config.toml
num_attention_heads = 11
num_key_value_heads = 1
intermediate_size = 2816
hidden_act = "tanh_gelu"
positions = "rope"
rope_theta = 10000.0
init_std_o = 0.0
init_std_down = 0.0
optimizer = "ademamix"
beta1 = 0.9
weight_decay = 0.4
warmup_steps = 208
batch_tokens = 131072
max_steps = 10834
MLP neurons of a small language model. Each row is named by its layer, matrix (up: input weights) and neuron, and shows model dimensions 560-655. Each number is 128 + 24 x the weight over its row's rms, rounded and kept within 0 to 255. Numbers have three digits each.
Before each neuron's rows, "fires on" lists the tokens most often at its 100 highest values on Wikipedia text that the model never trained on.

fires on: " ", " |", " ("
L7.up1041:116107142126151141114142142146096169149134120150104133126091094077082189155148113117113114116126105145080150108152106118113116129114119142112122133117124129160115160153124122120085129122161144107092169177082081087111096102154105098131142081141103160112124079136123122116150154121124151157

fires on: " ", ","
L7.up519:120127134179108096083089114098184138123140140105110087102119166099134117135103128120152151156153091114117126113152129153113133150122152097131153159132123148137122108124139140118134115123121149165150107107102114064111129131183101111147143116155158172131130128132173153102093116081150184121

fires on: " |", "'s", " Japanese", "9", " -", "-"
L7.up545:163095169106117113115111118144104097096163177108132119089102104132179123124117093171113132142104154112165163092147090135087112130124164135140148117114114115161130154142141165115140119104091117113123149138129127154095126132095060108155113145125115128162137133073149093098139170115173151122

fires on: " |\n", " |", " in", " |\n\n", "1"
L7.up985:134153155108082120112165120141125117129134110116125136120159115113133131194118147153179177110089160134139123131095151150149108144138124155102150169158099109118106137163129133116077174100158106126164151156113169154112144106122108125130092158121154124158154115151151101080140125126102131150

fires on: "9", "2", "a", "5", " and", "8"
L7.up889:127137141170137158095151136132134144141196116120093132104150109141093086136102078076155149140167130144155132104080155162111136121135127159182128154076120090170153085109150116124115170134133102143179104117151145134167164100079103147136137138131118161150124126128094118131127145163089148167

fires on: "In", " in", " In", " On", " A", " a"
L7.up2093:147138151105117132115141163170108104105132135101100097136145124141111121181156105147148139113126122112133140092128097161132131183137121136183144123117143156127179143157105139168106162131128139160133158109100156119096135141122110147119158093132128123118145121087163118137152144159148115101

fires on: "."
L7.up1507:142158134158139121132108091130093164139181113111077156160111112087156148165104114145137104119129096145133134157110111144130126139106170165144113110118078119151119125114152104166138121087136160136088114109123131161122097156139137144124119187121120119172140146116120103129104107144153101094

fires on: " the", "'s", " ", " his"
L7.up2063:135094136136102112076104110167148117113160140108134095131164125109116157123144141124146115132099129119119163121124140112178081116103113147137100163134155112123135152140122123115114137135116123120120182114156138121120121089116159134152161120125112173130132128125154107141158109133079117163

fires on: " in", " of", " for", "|", " ruler", " as"
L7.up2547:137109098096129126165157167129122120085114125107128065125197127180124141113148100114140159134105135085149145123105145117145156145106132161139135101140120128174105119078120136119153112119171126158135160131072104129152118147150175107122123128158153111156153122161142120155112133176091152144

fires on: " September", " June", " July", " April", " February", " "
L7.up18:134121148102129091103168152164120130140158112103138087131123176138117152086087094125112124138122115097140118154140120123178143147145113153116176153174123079161113104119127096175141141107091172144121134104129147172157124139166110179118130133167123076115121120127118080127163155118102122150

fires on: " \"", " in", ","
L7.up1003:149127113101112163130102170151145134088118135100141082128147114098132133107120126133116154140104128126102131089130176133104124082103167128096147107153142114194175154121115155143123120130132124153117121150134127143121115125116078141156117134120098095106122078136157048101112128144132131077

fires on: "0", " and", "3", "9", "8", " one"
L7.up44:144112171109069106116115154148116115130141121148141100113143128133141092134100101155106147153165122118127137093133154152076120092130105145088132121133135113153098137143072123103088094116142105148112130137094179076117143114144137121106139120112143115165084152107106137092132130120133144157

fires on: ",", " by", " began"
L7.up872:148145195117139137123125180090130148163110119078099139112094113106134120119116171139149121081143114108154116102174118103096122126125197171129139108172139101148106175115161091137113135151175156083115111166092105146144123127148108165168077125136107109125125107116113116161147122179129121125

fires on: " which", " that", " who", " tools"
L7.up1432:123149125129120138119112104115075129134117153155098127137177096133134168126132106127118124105127089159104104136142145147118133169124191181130108142141086126131137163108174155139143085140124110126137067103133124140140115107102102138122129176096123148166138119139165086108117138167129131144

fires on: " \"", " |\n", " that", " (", " this", "\""
L7.up938:096117130079181146107109140141083102131173128143078122098146120097079154158187170115157131116115131122112157110118114140115129140108096166147108152160127100130150174141138139142129100078102168197151123126089134108088129096168153149154121101107108137103148178131144117096145128091086143109

fires on: " |\n", "\n\n", ")\n", " \"", " ("
L7.up2139:125135145149119157107106154162101105141106150132124142133144088142121123149151142138106132123132151140096179086125133112153177139109156095166115153186099155127123115126157168143115136106107124109119104142141139087138125116163112160147067102104089147149116096110124112133137128114079138123

fires on: " the", " a", "'s", " is", " and", "a"
L7.up977:161148135085134120068080107087142095064118135134115131114136120115148186157150172096133117121128097115148157132107095170144130117149119168153114140117102159123137170157105101153128156097128087166145160130147135119111152154174149125111145158147142094127156089154098119076154138093108155095

fires on: " ", "0", "1", " (", "–", "9"
L7.up1392:117108085111163112100135095165156130114113104146155123144155102137138104156150157177189156158159104092099134138139106148125109138158137165118087144096164142110146141142135158148120129094182173134114136099125133151138087134131111128132150102157085132148138140134117135146131109136081130133

fires on: " G", " a", "th", " company"
L7.up2431:151199125106118149147115092128105103123130113093135098131084121125137208115120079154148098127117129120133124125132122118092102111096109121144125193150131113110118087130164146130091172172118086119101073113143143141149110106138092124120112140108133114126103132124161125148132136151109157133

fires on: "\n", " |\n", "2", "8", "9"
L7.up606:164138122119108142122117099135090150133070110170139129127122117123109158144149112108142121148104118139110116149123151111133103164118114199124111144119116134168168151104115164128134110141146107135073119117122145200090096147168095137149152118150135086151126085115099130103118129108101131116

fires on: " |", ".", " ", " (", " State", "1"
L7.up285:139172134176130130172079124141118108089142156139132151091071171133164128117129163186104133089089093137158127160120097145082073118113135127135117104127079082109117138133139111126101124133139118135167133130104123154174131134079167122115109131114113131100143131121123139140133164133096178142

fires on: " \"", " |\n", "'s", " ("
L7.up2303:172146154111133166136099111128108144118137107097133115136118128146141136149163132138134144134125130079124109142106114111155171120153145117119134170123149131124147130134123157170117128176096135129105139099117108123109125135173123151126141162115098120146116111123150105092103182099109095130

fires on: " and", ","
L7.up1550:169121174120186131069130154107106098131141137127108150093122140107120076129109143135150135113103160165117116120141119116132124033146135126137118168132117115145121150098146123136104116163131095128100156107110116111142094119133110119168131127122120164157135155139104125113135120148133113128

fires on: " ", "2", "4", "1", "."
L7.up1757:148129099133162142142107131123147109140110124096140122137167162140113108124176128125110116078104107153130147121142141169138108108117176091122169129123105108132160171138158100160118143145128131153089114072071116128105095123140110143100127169138133111126121123099079149097134119137159126115

fires on: ".", "0", "2", "===", "-", " the"
L7.up2034:095139161143086132117105101170126121126152115148100109091096109099125124141152138126159104121124132107135103148127139142137106138137138164122121166098137109106091135103124112133129137117143093096125143154123129172144117111135134134145119154085130108106155074105143066146133168103109125092

fires on: "-", "2", "7", " Hate"
L7.up594:127114120139084109102156185180084119106162109117118102131123094118095112113156128122138174107121127126171139118137101112145117117111118125113125171117120067134130143175150125136120138098133135159086146114096112135133102121148158159126102144091147142099133102127088156104120122161102139133

fires on: "9", "8", "0", "5", " |"
L7.up174:124124119142145147137103149088110136117131159112121138105122153142130142121140111135144129105157127163120145102105113102132125139106134196161101128121139095138155133098128130124107151083122145138152137125179130143094154125151100128134156134091129193140120094169109099189164136094157105117

fires on: ",", "%,", "\",", "),"
L7.up2445:138099152123156132109103157071171120106124114128118112089137168116142116111115165166111110146144157121142098125170138133169129183113150138178126156117109120141122138115140147154076142146134136136124109113125124130121109117144110170169106124161109150159111139133133127105101090131119131150

fires on: "2", "5", "6", "4", "7", "0"
L7.up1518:140171110153103126167131116115107118138123129142103141128144146175112126167141130110142142119088106161139142133165092165104146110092135187127154122110129135138144140144118137156063097111145097161117146144151168129160088150177153133119095177129123121114098132152150119143111104109103113122

fires on: " the", "0", "1", "6", "8"
L7.up59:139097111149115098124136151142107115115120110116086090117154128178111140128119140114109163122142129123148115158136149188111092154162156143123148169126139099135140125164116101166111125116089103140119155144120166122155081097132147149143156107126145105131132141132103165132141118099136104149

fires on: ",", " have"
L7.up2350:148168110111142106108116114130122152138131145131134124125127115130202118113109108132145138144094108123148130154101125145121143113128185129141117143116090097114090069175146090156093156140132157156099133143137188092122100123135118106168062170111109112103115118162134108133096134133173143139

fires on: " |", ":", "-", " –", "."
L7.up2074:119188154108129112092067086157141144110131139121100146136131150149137141132135157174144120092095122086163139122105143135115121131112121146176133163107111109170118106105149108112137144134120184145129174103113106124145165120132131107140181110129160170119119127145128123097106132178142086130

fires on: " a", "2"
L7.up1753:113103078143088097128105131123108151153139106123144066127133197133125141105098121171155078140104081112162142117107133134132145169111118153132126174166133164179119172150126164126141092133108107158098092143142149121089129111151113094107117135127150118163137095124106088109099150120138147119

fires on: " ", "9", " in", "6", "3"
L7.up659:125171152123152102117141092154101096116153128144107174130105099072113081098125091166111123127137122129117099134142118151134108125123137124124140081132118106112124124112175166082124204105152141131098107148108151141129126115136133153117104181126141095117138115128097133071121128090172116105

fires on: " |", " (", " the", " ", " ="
L7.up1095:106198140111124151172088158135123095125130146117112105116141149130153091109113122120158129090146119150137148135128160160083148118125132129095126081176094116159136107154131108118134172166132126167116137081072122161123097102114148137139080173134108163148113116128168130144133151149123122148

fires on: "um", " G", "ester", "j", ":", "amp"
L7.up1957:111107117181099161192123114148080158129117147142113145128134121117144099117126147130131174129162144087132127173098120124144124118117097129121155120125156092110132147145110138109135120134119076152143145126151189171139123127120147120137104177143160138118116147086123127131108110124151161091

fires on: "1", "2", " ", " music"
L7.up438:108096134118121115094153111156140161095118143122101126155168118159116181179104159109200135118139151143113130139135091119104113157141119151186096173105131124123133137188135140150114150123103124119136120145162148118135116098114110139168102098134113156123125120076094148118146092079136127107

fires on: " (", " is", " wrote", " ", " was", " stated"
L7.up1021:149099110165141104120128131099149103156136088134170118094130129089099125135133102117159126103118097151114150141106121146158109093137167084114144137066101127087132157152155155147135121133146133139121180125139141146135125112152114113124108130140099136086100144132104141137130180090105141120

fires on: ".\n\n", "|"
L7.up904:134152183135098145127142096127148129151192157163096102124140158115113158155109096159158133094158091087147133130132090143151122122146137118118157132109122113136137105117114163097066130173153137110117107134134129120129128116165099132109152172186110107138112117097139144057107114115138134132

fires on: " ", "0", " The", " U", " the", " Location"
L7.up1182:142120124147129106135131118147147114120137154150091126139122152158156142128139104133108169166114127171122108165107099135117160133108137109147116153113165160147134112109107168105078160135107063135117085166134185169154127119108147110101127138141103150108088117126176117150117173117121144129

fires on: " who", " |", " which", " \"", " he"
L7.up465:181137137156081137128160116154094104098112134153134126099148134127151166162114151150138146104133093137133139118120133177141149110149154112145173129153103130128145144126113148142177161077115138148164141146141127125130098053110130133115128130127154144083110149156118121154144125143151103140

fires on: ",", " in", " |", " to", " and"
L7.up1661:146134144083151105102139166102165094116115133122110130132178126127119110140151165109145146158166165153179130108087102156109134091140142146139119137121125102088152135127106154112105139126134109088098102114123121137071110102110088152131094090139168127122154118152122131140151124128128135140

fires on: "0", "4", "3", " record", "5"
L7.up1145:120127143105149097098136152148100141131127094148101141150116137094178168151082097145100132138147112122118171091120144131111138133118135146142119119104120157124143177133129150126121145134105142109127141130138154124144088135134160166109144133114116161128147114108115138144149140136171111167

fires on: ",", " T", " the", " during", " in", " were"
L7.up2412:124123158126102094103143113113109144106140165120132093148117180152155122145121144101160122120161105179146104111128116159117147132119190101135152157120123119102172152167134103135074118158121124114108101119138112152099095093069105117130139129145142101113114152103117130176111123096112161131

fires on: " G", " N", " a", " Upload", " g"
L7.up153:121149136126125116156113139130114118066121159105116159121122093115116087118103146135127128114123130096159116153112126104133112136132118145112166162140125103131125115156114127114097159117120092139075096137107120136148108158081147124135074150136083129142087149154090161101089119110117159102

fires on: "-", "oth", " and", "ous", " Ron", "ic"
L7.up2583:162117134124081136152102143147097089082105120137147117161091164116147155164103135089105167095089136160133123104127154166126121113166166146170115159095107121091102099118148134129153124132154167086098109135138123123097094119143156107117161140131085147123137122146126078114155131168174150142

fires on: ",", " (", " and"
L7.up1502:098166170112122148117133169132074140121148146106097068167156194122148183158138119142176133118138114125132133119141174159119159145139169156116099126135131137142157104148137102130154140126150140094101102132110147147142119144120138125139161141107108130102150126152148088140138166183089124104

fires on: "9", "6", "8", " and", "|", " called"
L7.up1894:132149109143174139154078149145165137146109116137142131084096141137120124136136126135148116094109158138166152081105117126111068113136133114123184137130136102121117177141161124111100154176172134110102142133126099148191141158120089112097112156148136119158127114106110113089066145142149143142

fires on: "\n", ".\n", " |\n", "\n\n", ")\n"
L7.up1335:114135148092127122125114140165144104117137122117099148122140141154115094175148093142156133131183148150138113093123142135138124100104130103135182133133127098160096143135141182109084147145110110139117073141123091151075109127144113168101095157155124144114149133160132099116117113156112167115

fires on: "0", "1", " in", "5"
L7.up2347:107145125115117151139117134114129115109170094078113148116167120160124087158123150109155111095145110115136101150103106170101135150180141113150176113128104133095141106147132160092191129157104167145112153107087151093141124164141166156116143139145100150148129144149173102112160170137121153112

fires on: " |", "|", ":", " States"
L7.up201:071143174111113077102140146097161125107137133131136103153141120089122127158124077131153118126155090127157150157146136145103143115188157150144152157128139100154150117140123114151107115115104092126154123110165175129123097097130096166142143088138134125090101112092155117121099102100148151157

fires on: "2", "9", " (", "in", " who", " "
L7.up1330:145150125104129124112108151118124125138117140165148113114171104156104144162141140114172127138141127154078151141134146159139121128117172092151184122070121089159141135171113148162119167134166161111132132131141114135119094166122101104144085134095128137115136107116133142150108075140169138131

fires on: " ", " to", " from", " the"
L7.up2177:125078152144100152123094103114098112150118167154150101119123140084148107149110135152111140091145081113132146110113139156180138101112125157143126100117146112125133089188136168154124098163152092128150136126142114136102142099119099148147090144116135134070156084143144162101112144147127141109

fires on: "0", "8", "5", "3", "7"
L7.up49:102154130125117109138125150137148130139124113069136120080149150167156122135146127096158127093146124131143112121128109099138134152164150126106105135074128122132108083113135155125118121114106092110096086149193149150170110110143136172147145173119138172163102129136129128145106163117170089141

fires on: " "
L7.up2102:175151137127122128096096130104102143153110115140105148157133180124135139112174128117110091141146109098078129117110117150148119121145146102134135132105101103120097131112183157133079109129125140124128141130108107112152132162131117126140126141109130163112126116102111109121122158105138137130

fires on: "0", "1", "2", "8", " the", "7"
L7.up1826:116139133141097130138087138109141076120140144155164086128144135129110107168150130148125196133103082139170075140176131153102178102113122175142125122179145141110132118126139142141145097112134098154114169144107140091156121157119132145114141119137141107134124125131088124132142123125114131123

fires on: "0", "|", "1", "th", "5"
L7.up583:109125153130094125134095116128157148152090109131116115183106108103143111099124118143131138103124111111133098121090133136140126109125140118127153147160107127141161119176147105093153102108141120122138127136121091116119089148141102080150112145152133124161143093119102124122149133119123172093

fires on: " was", " were", " a", "),", ","
L7.up2706:087136156112120127119114151099125088133170098126134116127148145160150105145116107128162146124122112115171149117075090149115096148112138128113146119131149106161130152134132173098121166142096100147075106136175117115148105093144093129096141182114136113086121074096160113135152129149111124106

fires on: " a", "1", " this"
L7.up2558:118115146127102140184125096115131115125139142119142117132157129129133134137139092129147173118105124110142122081109162122125149166122128148196162131088138090130174147125115138116115139099101119158097113089169132167141100161138083128147104093105099145100075088184115120123133115079128103149

fires on: " \"", " as", " it", " a", " was"
L7.up2002:140134110113125125123112115108133101120108142108145113149143134095151165093136142132142139113141095122145126104101135127102118112168179113158113099183103129153126131109157178123096102112142099162120163142155113171144120075092153165121130114135134172093103104151174140066095125138140144115

fires on: ",", "\","
L7.up310:104176122148070097130107103110126154097106147110099105124101115085145134123134120122137139103138128103160171127085134131101117178147144151134110123137157067072149086163140162106114164154126122154144087103111153171142138111104114136142124096134110125097093123131169108109116112092104119135

fires on: "0", " to", " of", " the"
L7.up1543:124120154127132160121133109154115123125121116148092103147163170114179136164135127145106143157141121139122090132090173140122145186111125162160154110108132077074154128118141112136139103165123126163141106125132112185125062132147149119117110160162097136107138117141124106106134144137089140137

fires on: " ", " was", " is", " were", " LD", " later"
L7.up845:144129137145121096081153123180152156146153120102112148106143132143134102164160158132162137097148095139133153129136183162172117108175125101150108188115126096122106130108178146120062163119150098114106127107129147163141125097113107156104126113109138114054141121131140130134148132129143107113